config = dict(
    n_layer=14,
    d_model=384,
    n_kv_head=3,
    vocab_size=4096,
    init='normal',
    init_std_qkv=0.0255,
    init_std_down=0.0,
    lr=0.00172,
    schedule='wsd',
    decay_shape='linear',
    doc_mask=False,
    dataset='wikipedia_en',
)
MLP neurons of a small language model. Each row is named by its layer, matrix (up: input weights) and neuron, and shows model dimensions 64-255. Each number is 500 + 25 x the weight over its row's rms, rounded and kept within 0 to 999. Numbers have three digits each.
After each neuron's rows, "fires after" lists the tokens most often just before its 100 highest values on Wikipedia text that the model never trained on.

L10.up108:493483487494501495519476492546478525490449455495438560458511495494521496507483505500494460508476492493516495485502539451508435514493535471502494499467465522550445482519541484511476494507448539506460554502463455492520491519512469527525469525506503545568487510532513453479508505502512452586460494459521493494524485500516510503494501483523447527477479536500516515459473520515512522490470513499531514440500460481542513469551505499506459514520478498496499495490493514486496547506518514494484504502506535501499505494518501482532522505491485505512449464469492525541531496522523529503
fires after: ",", "-", "(", "C"

L10.up145:510452510492445493525459493479490487503483467477512523536505496458509496462538479538467532478458505485515475508495506493517522515485496505482473504488495485531518486497455512495462498495492506501508488507542523510499523498492485501549491515510540510502510491490434558483473521525485532450470462469526507496513532529503510495541475520509501533504497518516508479495464454500467511456547492508519490477517458576441535541528491513528492461474508512481524499546525503487532463504517487514544524453509528517480524481527503479487562535508473511475494516474494550492540581463560525504
fires after: " |", ":", " of", " Racing", "ps", " a"

L4.up566:538484528475480475528503499490479467495501536499535526497503556534486498488507514484444481482520510523482499562489479490516517507506461510505469551450514488522502490543488503476510526538482488475481509560542496514500497517504499468489510514500487487500510514528510494516484504502478475499477503496498470493558497519495523521503508531523522522482492477496486515501518499550483462476533466497521478539474467522519521483528513526490526520531533482491484457489495495507502520489507500479457498497475565491508484513506496462478484484510490469507471491583495526447491504532486526485
fires after: " was", " is", ")", "\n"

L5.up209:499499488489459528482529531499461532552518518502517503501534507514508521534480510478474512536519541507511487491514506482478503483475501473474455494485545502538514520531506500481507549551481515542518493486532434507504511473507510497482497478506544562534484513519520501494522498512504492460486466485456453499548462535491510516457466486526459485498470514487470486507480489490538465503466490502514506505471500505494498522529493486480484549501488497519489489501502474470476525468526504487448467511586484548525508504528521509526516502499506495522482480520463507485493467534510480503
fires after: " |", " P", " the", " of", " in"

L10.up141:480487502520506535509508525498477542498491517495470515524501468531485528495562537466481471464514509480524482505505469543531530501502516490484531461538485495524503527483481517550465531509535502513519498533477462523472504542494509510516482556475506525485488498488493463536539497522478474499444463455496472504475458489490489493498495470498538512524524495522470473415494497496504533522511562462517489549494477484488519506537490498476486478478479512468527506477476502481517535533490506467475523501486505538511547463518493478527506448495490476528487452486494504479470510469471521512
fires after: ",", " |", " $", " /"

L5.up1181:524486487467543477535488476461498504513483506531496527500548493479497464507523475485477450508448495547510541500519471457507500526473497488496538508514518501517504523481484502492512468497542492565505522495553523510533515520500495511467505507494528511519506501498481491508476458522462489421518512507537488484461498567537524526528528527488494493445510517497488504479521513508495495490514515481543517500531497475526507499503464484505498519539491488480516505475471489527528550498494530517504505493518508502529482472480533510520475497477497508449476540496542512510540531518506463491
fires after: "\n", "a"

L5.up950:521494525526503447503480454495474501504545483489496524508510493536468466473522495502543521533465512480464506475483478500505538527489493469450494508502462490485507484479466489502501533498494510506506498544535518503442460469510470506492473469438490499497496469508519511453478479498526524476477536452533495467499510511546561496531528493520492551493506569505511507496500483467477516500532483509508479469490525499546470542507503517472502485463559502525500498493468489495504514513464466500507487514545521493512531474475491519496514487506526518485502469484505515497509492497484494495
fires after: "\n", " ", ".", " Party"

L7.up1378:488520480527517511531550551517476505474512555531526522494518495538495461511460508480554527507499518531475451482510473464474431484489477535521518467504506483485466505507523532491481518472473499505513506524489453543454502470498491490448518479490506471510511538499513478529454535494491530538479510514494469462516499519519553496525466511510489511464498480510522526496505511496522499518460516505498519484474482519531487498530501495481486430521531459454504565522489472498492504529494511508478508508501497474502487528469497487465502489558490467514473480513502478488518477539517463532
fires after: " T", "T", "ur", " D"

L5.up1515:478533521480477542494477553496531490472481475526523546521468488491488524508468560487486470497493511505510520493511443486496480501460472482489469519482523480505524514503489505474508504504467459505506508521512469525509519483491450527528481492538510503482502500476491540500530552476451512479502502480477496511505531509501473525496492438509497479479528526503526521466493520497541535544464490503488440475491507459493505515487464490475528474515489479504508486502467509463523506487506515463509499491524462489486527487517485513503483485442509501470501538452499454462517502497548472482
fires after: " |", "ps"

L4.up730:529455489495515499539512516501515506489496498481455500460462491529511488501520521519475505478488512508483512511507528495524515510474550485514518476461503458498460501461493466507498530526460486544508530534477499525500485481528460532515511533510502510476486484525511528506489506466525459536481506505505513528464440512536485493516472502508552516495480551528516508502446459498460516519491468513540500549489486467501534567506480513489490537488496519473461490474461483527473502504524487518539513504513507537509487461485471514513455503482493533515530525495549514545495479490496482496
fires after: " con", " in", " exper", " (", " pat", " ex"

L7.up911:495552495469507494495483514496463519499486469479501526496498506512553512444489537503534514500519495494484504485489480466476534461518502472503477505481492481473473490489510520497488557502507492542477513489494519466469510534486513488517507476535515555491545487492499530479511500489484525506508549496497479501506515504470504508489491531496485449467531472490476508526497483533519545497501514533531466527496472544517509485504447479516485502480480478516480535518459500529529503489491490486527465510502506519519510476485481534516501514504545506468533462482483494519488509483466495465
fires after: " of", "-", "un", " a", " \""

L5.up852:488538485447475471492469501515444524477495519519519483488519519506510518481525498472504462468504521489506497488508509498545509496492499543528542474532447568529482503489483477495494518490518537508487456514500482489533448533486433529487521536526478525506496530558539520469505525521529493522474536492467487498498504511535435476490515516522453479491503477474480493503502483529519522524520553522469530493489506498495504507547528531495490486518498515511479522522512543524456509458501484478511506494515531515492504521479516513470496523460484465463535476493451523490506451496525476505
fires after: " H", " h", " Rh", " m", " or", " caus"

L10.up239:536503497493524497505533546548475528488519531535505508454507482511507502492499520511484475527459493530485528505492487513481493496491467495481495508525530493496540492501531482462501457536524455514501519510467546556540481477517542514506500470530544496453488480476515500502485518500512466532498471495513517507502534530467515530480485496510436538509525519520471495468473500472520512472494516526498465502465506498481565466495531485489549515472521495488516448490461504479514500480512503511478505518537445487492473475495457547497495542506511473490475476527518480522501524488488551477
fires after: " |", "|---|---|---|"

L4.up983:512530496511488513478550504521506530474539495478494466509515553523536520536468516498513446519475511444453460509471489510514500489492492512506510522443530530522519518529474496465502466505540488494467506548530496458481454486521505507527523526499488487507489530529526487477495482511452485527518496507502451484504514519524508452471504503509447476527493451497539485527517517504498497474520535571455509466475519481506434476523545500491495504477510488489532522492535474458508514509472482481488503507487485512546490500438500529536495503474491518471496487503482526527511526482497511544
fires after: " H", " L", " med", "v", "H", " V"

L4.up997:506526474514482514470473499490474494486476462476531490459536506533508496510501502485509476479501456551505508500500520505529485496515500496480473535476531512477455497464468501501467484540502472500514461504505466514517531533571497492494525516509524524521465488540503457511540458487521490469569490454481534487504483506471510486502496490467451520476501513493474506501496572478490532489522504470475511527499459502486510513573492492497485466515486494501557513460482470493501453503483526486505495498483509502495504486506503487534503566509537499543479474479525479517513484524483498508
fires after: " |", ".", "In", "\n", ",", " in"

L4.up309:501452516514528573493535524477485513466531506527568494485479514507505518504486483511465496492511491505506502470497471506468502532482525489520532515468522509502509545501513519565504530514512513443502490543457485486458470481516485543524560515501506558514457520514514500513510500491492478481511511518568498518466512477519517502515489462517499521541511482481518509517490497493476507474523466551555515513493510475466502484492533491550478515532451511465479473491497466458555501537506531466491530521505536512516500507423528480448510516497521527494474497496514473502531549486481491475
fires after: " in", " (", "In", " St", " at", " w"

L5.up303:502500482467461492471507517503533447529489520495498466503487476495491467446507505506469508538447532493511484492512441501491481526519542496461478483497471511484548510486499481477473500480522562486490516494514571511512497503504463489527530486513484534491503503498489516468539520499517516532524543489495545469528482498446478502466471516561504475513516436566524516470491531521518511519503475483444527480486503489515545495474527446491513485527501481499481486496487469487558523493500484478536464472476458492494510513507482473521461482508539505502489512552501453492420493460512497510
fires after: ".", "\n", "O", " As", ":", "stitut"

L4.up178:488510490474471495503481522503496435514470463520507577487487491497514500478490514490481501471490512544502493535527496507511496492506521471461461470479489508535506489556531513445510462518500508469496501519533528485523468484515539502543520545485567482493506547511481505516492544496481447532515476501449538483520489517548493474504490544435490499518489505473523501522461496526445485543470512512515452538533497467488508531474503511512468491517504486477472496473487520498503524532530518495494534489471534522517488557502479510524512488454509499481529521491469487494504481523488547494
fires after: ")", " is", " was", ","

L10.up1103:491510459483516573485556518525545521496515466514463516473496461452490545465479494539507523478499509474518509521540522494475539526502501452483481481489478502456448510487518470474460470478509495543538510526516478521464510455501497484521413504497485539483487511521506510439519495492514482521446485509469497527441515518503456546479502518477510482477500488523504481513467487505504509526538533522475486513508523499499476509503461505475475463528467465492515511518511464477498487477458487491498524519529482476481472521499461492485475507496502483473510475471501473535512490515503520537
fires after: " |", " was", " a", ":", " D"

L5.up82:487510507512460492487533477487506488454513469507489536514509478477465463458520481509548491506531500473479500501548542525482497561493446520535494504440489525508495504480522525510521535533477476527545467478504524443530543481488510521485516518513512508526495523529532509489457522498504471478495534493489498497516483433499475549554498510519524468500459512473499535488537499476510494475523479464493473484490484515509493498459546479485504467525488464539477452510498477488487531478504531530520513512511472498474519473465519451485512531536502511534540490434505488503513455477471526497
fires after: "|", " |", " the"

L5.up1235:474488476496510515498519501514486478468491517458509518435506463485511511510465502526558491513443508532515472522501538485488507453524484512535551511490528470539468517503501524490514523517510511510445478520541514505500523506512482476479468478554492513518469515492519521485560519486457505479494510541554523508485535515435497488486498511494462432515518478491465515532526521518498470430481499482508488488512466506499489512492482514539508478527476479467511503500489475500509486516484521485506530504514527502501514488471487508515513521473438473501494493486477467463507524514507504530
fires after: " |", " University", " L", "l", "a"

L4.up500:476489482537512556485520494497467479566490465527527510457499520524524489503488502514469490528548514456499469475481460487478468515483507522537539459543570460491503492484545496518488478483487470482482428515538513495467477503495490469522478490519484481500458478488509501486496533541503514487503529501476520492450487536526553507515487511512501536496526497473510521497519518469489469493475471525494519511492516530515480477499540499507516478524511485436495460483543490535459491473478496477545521494503485564498492490445507529514504471500493504519472477480489531496469507548491509504
fires after: " h", "h", " H", "-", " gu"

L10.up1515:465538489460460504501529528493484539525495501525501446532525482538493493508488529510470467511518516505524485511493470546553512467511514535539509475514499453514460511472480508489480527470497545484480573501488478529490498483510487518546497511475522529488499459531469549493455527466474501485477484487482448513485497514527537465480469523477529509485538524475529464505505509481483519503552504510462517540464481542508514529523519550522514467482512529479507493479490531481517542463488442489516512485506474522501525514510502472497508521520495503525479454482472487481498542460507485463
fires after: " |", " (", ".", " /", " a"

L7.up994:506526508514498482481517514524474500526524563498491539519536509526468495506502477494444475464502469491523507523533473485525509509545486491488503517467523472514509489489460513519519522520497485478527481462480531477495490538537509447527493527522464518475516548512475457507514500483501515535461470522491549500524518493478512513491478549441503491531483489491506547515526485512507500550496504467520463515506501450516483502511524500510550533494526558499481471494511493480480497494452513467477512493472548500469518504491482501534552496495535522493488490492513512488497469496484533501
fires after: "\n", " is", " one", " was", ","

L5.up102:495457505538480475526504510515509476496477521526526443475500482505517483515505465512462499510537495512506490513516476499468501472514472497490553492494510489541500496486487530495500525515509481521513470525513520499491548501544475498459521470533514511478536496523521472449530500483502481491485485480538494501539505541468506497489497509543462497504509487525484445502499520532522551490474505494517516471475522530474496475483481495482508450494526492526488522469533538457527483449474511460509491518465555544466510492498531456523502488538510483523502525505516480540501482489521470502
fires after: ".", ":", " |"

L5.up515:471457466504483498494456501450486484518548513505541457500503480529551499527490489466480455529461512485510488476494500522492466554489471482515550528511506511552460481559504484503508498520518510473462512492480494451500523514466498521469513512512489495509506491540470502534543494456557500527502527531537481489515504518453492536517534494507516482497479530486522546534499499488473494496512492462462518509497482517452481503515483483502482476516485501496476476486522507510503493529492498506493491520498491524529511499538483504501505501544512501479499453470502500517478511486489464475
fires after: " the", "ric", "l"

L5.up437:502513522497542501548524504463517503504476503484495480488470492513483498513503540475495493477477523499478534555487492571509501462436502470516511519512458494495570514501503464515497466463507482493526519519466478523484477430567507480513492544455495525511478505580543477520484498508478496487529495521494497501508518533508494493539489496508504482516509499499544531490538501522492511469507557531468537481473525516493502501445505508498499463499454513506476484541470414451491470507499529544500507478559473468499492557501512504499481532512483500522447489503474513458492479482509569522
fires after: " W", " L", " V", " v", " P"

L4.up501:529500501478493570521443519494510492526527518533462480486516493533519422521531476486528464507435541534463579482509488481511513476460527539561511518492500543513511467505489486519507506504480493531489485503497513536522510534496509477468487484505467499490484473523474516485499500447516488508471508496466473493511511479512489533474523528566458483488466547528494501499487550514466506490503530483502477523543526482521540456514495469482489523508473448469511526482475508509491504528525522494492495465499478507510518474535474481504518499472485528483505482508467496518464488505517520497
fires after: " the", " a", " an", " most", " The"

L7.up1399:518471480531494547534519482477442454477507525552485515512510500461496497504535554552502475472498532501467534531486479514499484530531497465492464497514472512469524519500513553497530539484499503468462520518513493504504538517531517512451457485483499474593497497473549464490523477460523441490486529514522497441552517469507476536537503495503518511534506467510517523520465505485525489521530471503503486478482459507511451499473494490505480473528526525490479505508499495522472492509505492470556486475487496499515516535505472514502494444508491498529488495529494497499532501479468479540
fires after: " served", " was", ")", ",", " v", " to"

L5.up623:490529497518497495512448501488472473456503495508489464534467511523500500506563487514520487499548507501464459505523508498557490494514505524493523470519542498543514449484494507507537523482493506549481525476490509467459504485521488549498508506495465466507540488536470505495534540493500516533501471456476539498528489513545481542505497479456493464500501500518512462489487482475483465473493542454486483584482500494499546501553497516473502498497503511464508479538499479484511509502484502477518453474484462520490550505513520494537529525504505496521520463468503448485470426478515534501
fires after: " |", " the", "omin", " w", ";", ","

L5.up1283:532461513481490447506511507492564514491513538486479504510471533512545517516512495492514475484523475506516484500514490498481489501501552489463526505506536486518463505517467514527504508515507501557509477454533463531506509518551497489494471461483524537461525513494489498512481510499491435502492475533488547498537467538483523500511520513483526491480525472507559436477475470539500477519495488522500451489485539477472530470510499506462478527490466526496499484522530530465499521491469519466510480524514525540531530466483477458485479484487543469518538470477506491540517463506489519484
fires after: "\n", " and", " for", "-"

L5.up1472:482529507490517556446510474503446499516551484527538517476554502530487538523503524495530498477513488507491529514485538538517550477492469464530513513492479486482474502525488486538445467486493496543485546519536489466476535518523473463481482559484531486484517534558537477523505464445452483469481444488543486463475509500475501488487463477518491460503520501493508479504471485510525541491509515495491530536464503474493505524530493523465508526531514448478470486498504494446484470522475533468483516522511484488496492502470480477488491495513468513521536517505516522464463521555473508486
fires after: " T", " c", " D", " C", ":", " U"

L4.up146:495509530490479463471522483505537472504516493536503515513509498475489482487463453478515510489525523476470511474529505552486492476469503491517545519496498537467529487508494522503501503498553513466511532451529519473477488511500494477492504479483526522499467498522533476475482517470530532485491469489509522493505497540547507500530539502492558504478464505476516488496548514510492497501484538476486480502538512511529495495472509530468462479565451506493473483462488461507447473481496564517421507464529503479490507517518494535495481492504490486485522513509518506511456481522519508517
fires after: " the", "|", " 195", "–"

L4.up822:452466485501509501480552518542482482491513515495504513472514475518528483509484464462503489517500505477496468504522488575496489440505519503549523494485554513492513548465498547486518518524506477490453524500555527521525487520489512491491552514521485504490517481522549511492499544503467478497518501509500483504439510520508491448523579503518501523529515478466487479547499510505532540441480499478490522521456480483499483469495466473527512474552492502501467510493505520527539538503484514475495508480535559483468512528540503498571493494497492482496506501512473492510538502469514491458
fires after: " |", ".", ")", ";"

L5.up1192:501490482483538511518514428520495480481488516528528502485497497530528514477526476483486500513493487526481502514495432513481502475474561475553502534549534521541482491463481528500516531497512516495473538500482517503498524525509506545562509483524530511515497501497473509509524534482549475500500503508515484459532503495492549532531514504512493484503539469519463510497473477505464511483490484465483464488500508530541527474481522540472485480513500504482496516505495495495503492490511480539524489471457495509507481479525510485542506521524491512477500506434484495512512436514479488567
fires after: " (", " to", " the", " of"

L4.up341:517489502498541473512503475495491484493467519456495540451511503486527518478487496471512490439489500489515522521508498511501493524483532459499505496514554478524466484527520502531556515470514498474497473491520533564495507518515477519505452515510524467489516503527546514511507529478521506490487528531507503493510539523524538470510500473478503482486510512535460509463503529527478521508485518484526566450472495489530477461513521469480501474490508485546504478556503488520513476519536500443512510451503511479485502507523456511511487478549488544422457496497480438511524530512491500518
fires after: " W", ")", "w", " New", "rew", " K"

L4.up1103:508481490463498492521462490445513496485530489477508475492530488522530489487504501504495510509506478496534527530496468498518510483496491478490503556534520506532491499509496477523508507508495511473483465498503497482512526503490471526487553519448521528460502512496482520520560484538485507457477514476490518482501495470447535487527514512538521507436500483508495498508525530536483453456492533451519492492509455453505492474509512542503467481451506517506485515469475517513487460552505507492498503578484506477512530502486502555516508498507529539488521474479503451500454555505486492529
fires after: " the", "-"

L7.up120:475472459488501469531496503471492519511487535520474513513488553537517483534498483491506460528530501554483517505519490511510505495476490535519480493539504489495470511520499508500503520464488467512493500512517495530539480511559520516449509548486492511549472507559506502484465516485441477480459488539507529509493498508484483456516506466474546483527460516497525528468486485478495459511518510480539477507522489528515552534477545467470487512496498482540475526484500496494500520435486493495456496468463488507501476463536535522528489486518487505483534459516510498508493522516517520499
fires after: "==", "\n", " B", "."

L10.up1039:497504510494521497513495489491480511497488484539492548513470463504500481516466501490535520466520505493480484490532449485523511528504502518467492466483529542530488500512541520525503522466518534473480505457495494484516520485559545516508477472499538491493533454470493505471464504459516501495507482499514501489469496496529526511520524499476461509494491465526466531549472481520485538516566478498470483508522518481470476503516467516494474472487484498488538466514492577505501525525487501509499507517577522479499497485488507515498493508504521505504521490487543531534505463468472515467
fires after: " \"", "-", " 4"

L10.up1524:520518465530503501521503484525509463496533519491483483540496478548501483463512500543468510501506501494519457516474492502513506523473525482497492508530552525487467485495540491498541502499471532487500559521496488512493508455492535455559476498596468508542481502509495568461480505509476444495487505509509493519494494510453483524502471466458455478511539488568472462545543474549466484459486500478520539512506498501494481516547526481464523477471531520506510523483493498504481482510513510502506486477500508458505506477484453503520492479535479497453514529518480505506491512504489503471
fires after: " |", " Al", ")"

L7.up82:533500507500515472549507519516522503525489497513514471487511489491472470476500525468508516483494468534485524478525494508498544474489486498514520517499427505499500548465470508533527476501497528490467483527521471472488529481561491499530480502507541519465510458484505502474491502474501517444493500532457498526526548545472481530530506476500566501478469490462544525509484469529480491524493533501521501517522488509493474502486487493455469522500540484544461510478518499498488514514503464481510494513481560562496505502498480498484493510474477516509508457448514507473462478506521510509
fires after: " O", " C", "O", " P", " A", " c"

L4.up676:485477509508485504529442553522495508501506523491474509510502494484502496519508516461497502546557516504489505502421474491530525495477536528446477507479489507551486462464481532486493495565521479539481503517463518483489494495496467478468511497507510466504533493514517458462489516504452519478502503543472487513515484504502498518528469478508514533507523524542545489511483520463503485498470521471492526514448517493496543465460533480503515495539492488549469494458448509523501529473556515477514491498563503486478492540548549465515520490507513552500512532501501517469550467513499481533
fires after: " C", " D", "i", " c", "n", "C"

L5.up799:474472498506525517557498559511508457556520502471522429467525502510495471473476511549490494466495504516506510491513516516560478511476483499473493469450473484521465476493537489491513546488532484471464466491450506487521500523466527496500483512506469489507519502521529484474483512500501523465507509453502489509500475552476483463498473466512501490544486505527498521458544510459459450495522501474444491491504497490476521522511537509487461497490515479481454495498513483472536503524492561482524502451491540529527481514485473505524526495493507513525499474500486486495499513470525520530
fires after: " s", " S", " c", ".", " f", " C"

L4.up1197:513512509462517528511460474484504488519453459452509538480529509494529464531496506502558507481506537458485468479496508491488490527490440484538484511487510493500544472502520493506513508495496491500513504541526522522484469511493482532529539509466541561490510488508498485488561482509465524510509537467475513512431447506536457555524501517474476474414498495483503485519498500497516512449464490487520501451498525523487487507521524527496525498489494526545503489479494462564491530506518525539505515457507495481524516518509537493500507541487489495489464476508520504515466525504527482490
fires after: "|", " 19"

L5.up180:506531488437481500484456509473532482485469506520507477470482508458524498523493489492514531542517480483535523482509503480519486496538526480420496503531474538533528482511515452489519453507472465496513477491532469540545490451502513489480490472449532517477551528520502517513511543451518482507510530496517486540488461550530497470525492476477502523486511486488519498527516512518446515478486523518519498495534492504496565467527510511493499505465532478456487536502509544530484509509488461520513486549535519516478526515499488482514526520465483485438508488498481483483494455543474518514
fires after: "\n", "s", " and", "ar"

L4.up684:513517512466500470500508515548527470487483513532492486521499482500513508479455494509499468517483462493527484527458515473493480531518488484492533504459542506452512497508514468515474512490513546462522544477517511499481496494510515490499514519505464497515510502503537533532455520451491470537569532539477519576542470531515472525507500497508502476506494513525499508518521464551538524472491494541485524525474492493497470547494491511522470492519521500499501511494483501478507495544525516520552464506454491465446530519467491521520514532437505475483455458531514482545473482527473493411
fires after: " al", " Al", "l", " the", "ib"

L5.up1098:484502521471498507522508458495486500483469443537528498504539501483565480527521495493466520459479488492505484498497455492486511509469531515490484487485488503483502516489488512503518513569544502531486523496488502537512527465485495531501542481421499469474487478490496517485495495495529448474478506496569520493481457479504477502522484495482538521483487462497549502505488489488517455488499529493513484504501508500537500535491501467486509493524468558507453495535508487502530512481515522529474490511523478498493533498507535495522476511524447475489513500479498511506505512439472494535
fires after: "-", "–", " e", " E", "20"

L7.up317:556562524487488476509468517538500528544477488507503520484499534509531481478503535486521475545482464508491533539514491511525513512509520507517500569463457518530477492502476513492490485506491527453490532519487485475502550554474490495502533492516492516471497468511519497500520487500497489456468499516495469563567541483547496515504518530521530532479514538481456525517488546498536509507504529487485500507493537518502539486543471493435460519478472528487529483465530547469526508518493486453515514510519528502498466470471517493547467512460497499495482478506490504487542483511476503492
fires after: " an", " a", " An", " A", " to", "f"

L4.up1480:498527493472508522530552491507532473508545524551516518480499473444496512533487504533507515492499511478456468480549514479526544517503558522495470499514480490470544442550453524543475488523494501480496468499485455487452515576532481471492524483493539497506524549514549456527496519489513459530502545513516518486541496504505525519488553486487508490446522474521465462496526516474489451480491476482471481489493501467500514431511493485537496520474519483482516487473487513490493537464506519488458488498523510530498528506469491463525511499544475466519498483469441483529470457472523484480
fires after: " T", " t", "T", " c", ",", " Sh"

L5.up1077:524538527488517501539515490500487466492502492490516509484457504556518528522438472472517513494505518501488466557502483493479525488533487506538487550516494471517460488477513513504526495480513456464481470518477476505523505494487488478519495526481550511496484509512518508466507459512516507528483510497504465502509516493488485511497538529508562477537462495491510508454536512470413503489522515494530473528474529459510470492459529550525512452537523525484485501550532480471475510498492532478524530480498511487527486495422517468525493500516500537501492526494506484495516507526452493503
fires after: "\n", " the", " ("

L7.up146:497501478539457541483531490464512527535471480513497557534496505568467459484485497517490497486462529531470560483507507512512435531504479488548504463542480504544516502497535506459505506454460461503522516481506530483513573536524562490522531485455509520501500509507517543508534473511506471494459508503471543519497486492541495500508519481519504518507518468496481513491506474493480508468491480495493464507459491477440557535481519492485495520510510472509517536535492443488516532484517488497504496486489457529537498481468494524515475470478497494520476501554502502495481500470512497499
fires after: "\n", "|", " \"", "==", " ("

L5.up346:535433510494490500482495526535492517486523520532500463497519487582489474504514546463483524505486478467514521497512497461465491490502516497491533529493485500473495492472472527465539526498482500502496488468464458541510500498554493543494470479506449520497458513463533508495477445491508502520487472508555532505511520526480527481527517458517460514500499511502474456552528466478519493482510529491491478518451501538497475482484521475511501469507457482486480462473507520505519486524465512449463488504508504520471503497483447458516538486505545462537489463513469496559508499504482474506
fires after: " |", " 1994", "'", ")"

L7.up1258:498512493502510482482488477526514515522489528534499506502530485542570468484501476476475446509488493452509475466513500493532488460501493466494515491531465518507513501502527495477553469526525473534533498540498499551508487485472490488442487515497494478536534490521489575487483472476542540504538500464509504483507495522474481493506479513474499495496504487502478533519529547532505491498531514515471440501518493547522518517472524473512462527505512497478523504469477526467484488524468465484530473470459467479497538530502500521527506431488466494522492484504491495501502482469533457553
fires after: "–", "-", "ric", "200", " his"

L4.up1348:534494494492508526510498506505512546499501499483482500492484485456502460482462518469565471525487517485482538488448490512515522538535540533465489514504499533491493472455536504496505534544464479493502471495487515490490459536538518481479495494521513505496478501477535516431491521535487512487466557508471505495506480518476488483488512502498519531486493518509497525479515507533510539475529538543492485478518529460477501507508495566487512481489478502507465476477496499519517501515525521500508525503501564464465522503492494500533504511522496504490464507481447494506480502529508469505
fires after: " c", " r", "C", "c", ","

L4.up273:495546480482492463521527493534498496514527512476520475511503487517526498472481564486504460524504465507529530485520500473545493488501505485473494447532496469522512472499488479511524515475512502502434512469505536497490506491518516465511477510505514503483491554496492461513542534516521492546493542490519514514486527501449445462488496480516542486478568489581500508502482485503481517488514517483507499508527493514476476509513524502518515459520486493491522497544536475498481469486525462478506480537483518501529520517518462530495480536508458502497492496567535504471478533487457505520
fires after: " |", " 0", " 1"

L7.up511:472484508469503543543523506467537493481474521487480529497509484539493435502483509480514498506506476493532525495519514505483479533506435464502502513454520465521468497461478467495527509483502468480484484483528519491490519463502518498519492501494541518510466488473499503552517506491461434497488497498500463586477482513503485526523501495502506520500545510461525483492495472474530516545487475491476523513543481526486514523464486514483520514532522498526499544484520484500449510484491524464475500502472493470506485509528467506516497467510516497496497477483495483509484505501542512466
fires after: "\n", " years", " of", " to"

L7.up1108:515504522498440562477480499501471485479502508514486455537491469547500490491510483509498533507518554503482502491530499504479479497499502478508554468492527488527492549464473496548496475504504535504490532481504490505520515520531497540502461484486487485535530470506545473530511487473500511471455495504498528519557503538481494505495487513489527483506513498502539482491510515505513466506489524495493516525495429443531505488540511474485540485474509521434543473490498543511527491453503511507480518496503441462538516512499500505494495473519513495490463511492447540493500473461502486487
fires after: " and", ",", " /"

L4.up738:499484475493549492507518471483496467478484464490495497473556488495509497496551485509508452513509512519488505519507495552535523488500474540511525485486556508502528508513513530510487502537508522522492488551473532483526541516506490475507494540522450503501463543489514464490522528535480532504495489499474533515489475538483484522516520506514480534494530491483566536479468489493498527530520520511460516521499492497492486528474471464524491499496506515519513460492517544525483542509456538495478513498491539540487499486484490454492460501505490490550508512508484518488499485505496559499
fires after: "i", " Ma", " J", "u", "ic", "a"

L7.up1391:478520532484522503516509501461486511521492507525511501512521513530496506483495495560510500510521498483490503459516506498549538493501488483519498542491493501511550524499540541492513535539517505451477498549481497497502501482573486476438526498546542471481517507522510525521477453454522466514455503493443464532520549475489522542508471495509531459511515490470476451527498558484477486480427525499516514482497483508522463492519540528483469544521517498479496506499492492490527518477501517560488509534493455501483491480514482462538497513479520505469465478490491493481507525511500512513
fires after: " A", " B", " in", "A", " O", " C"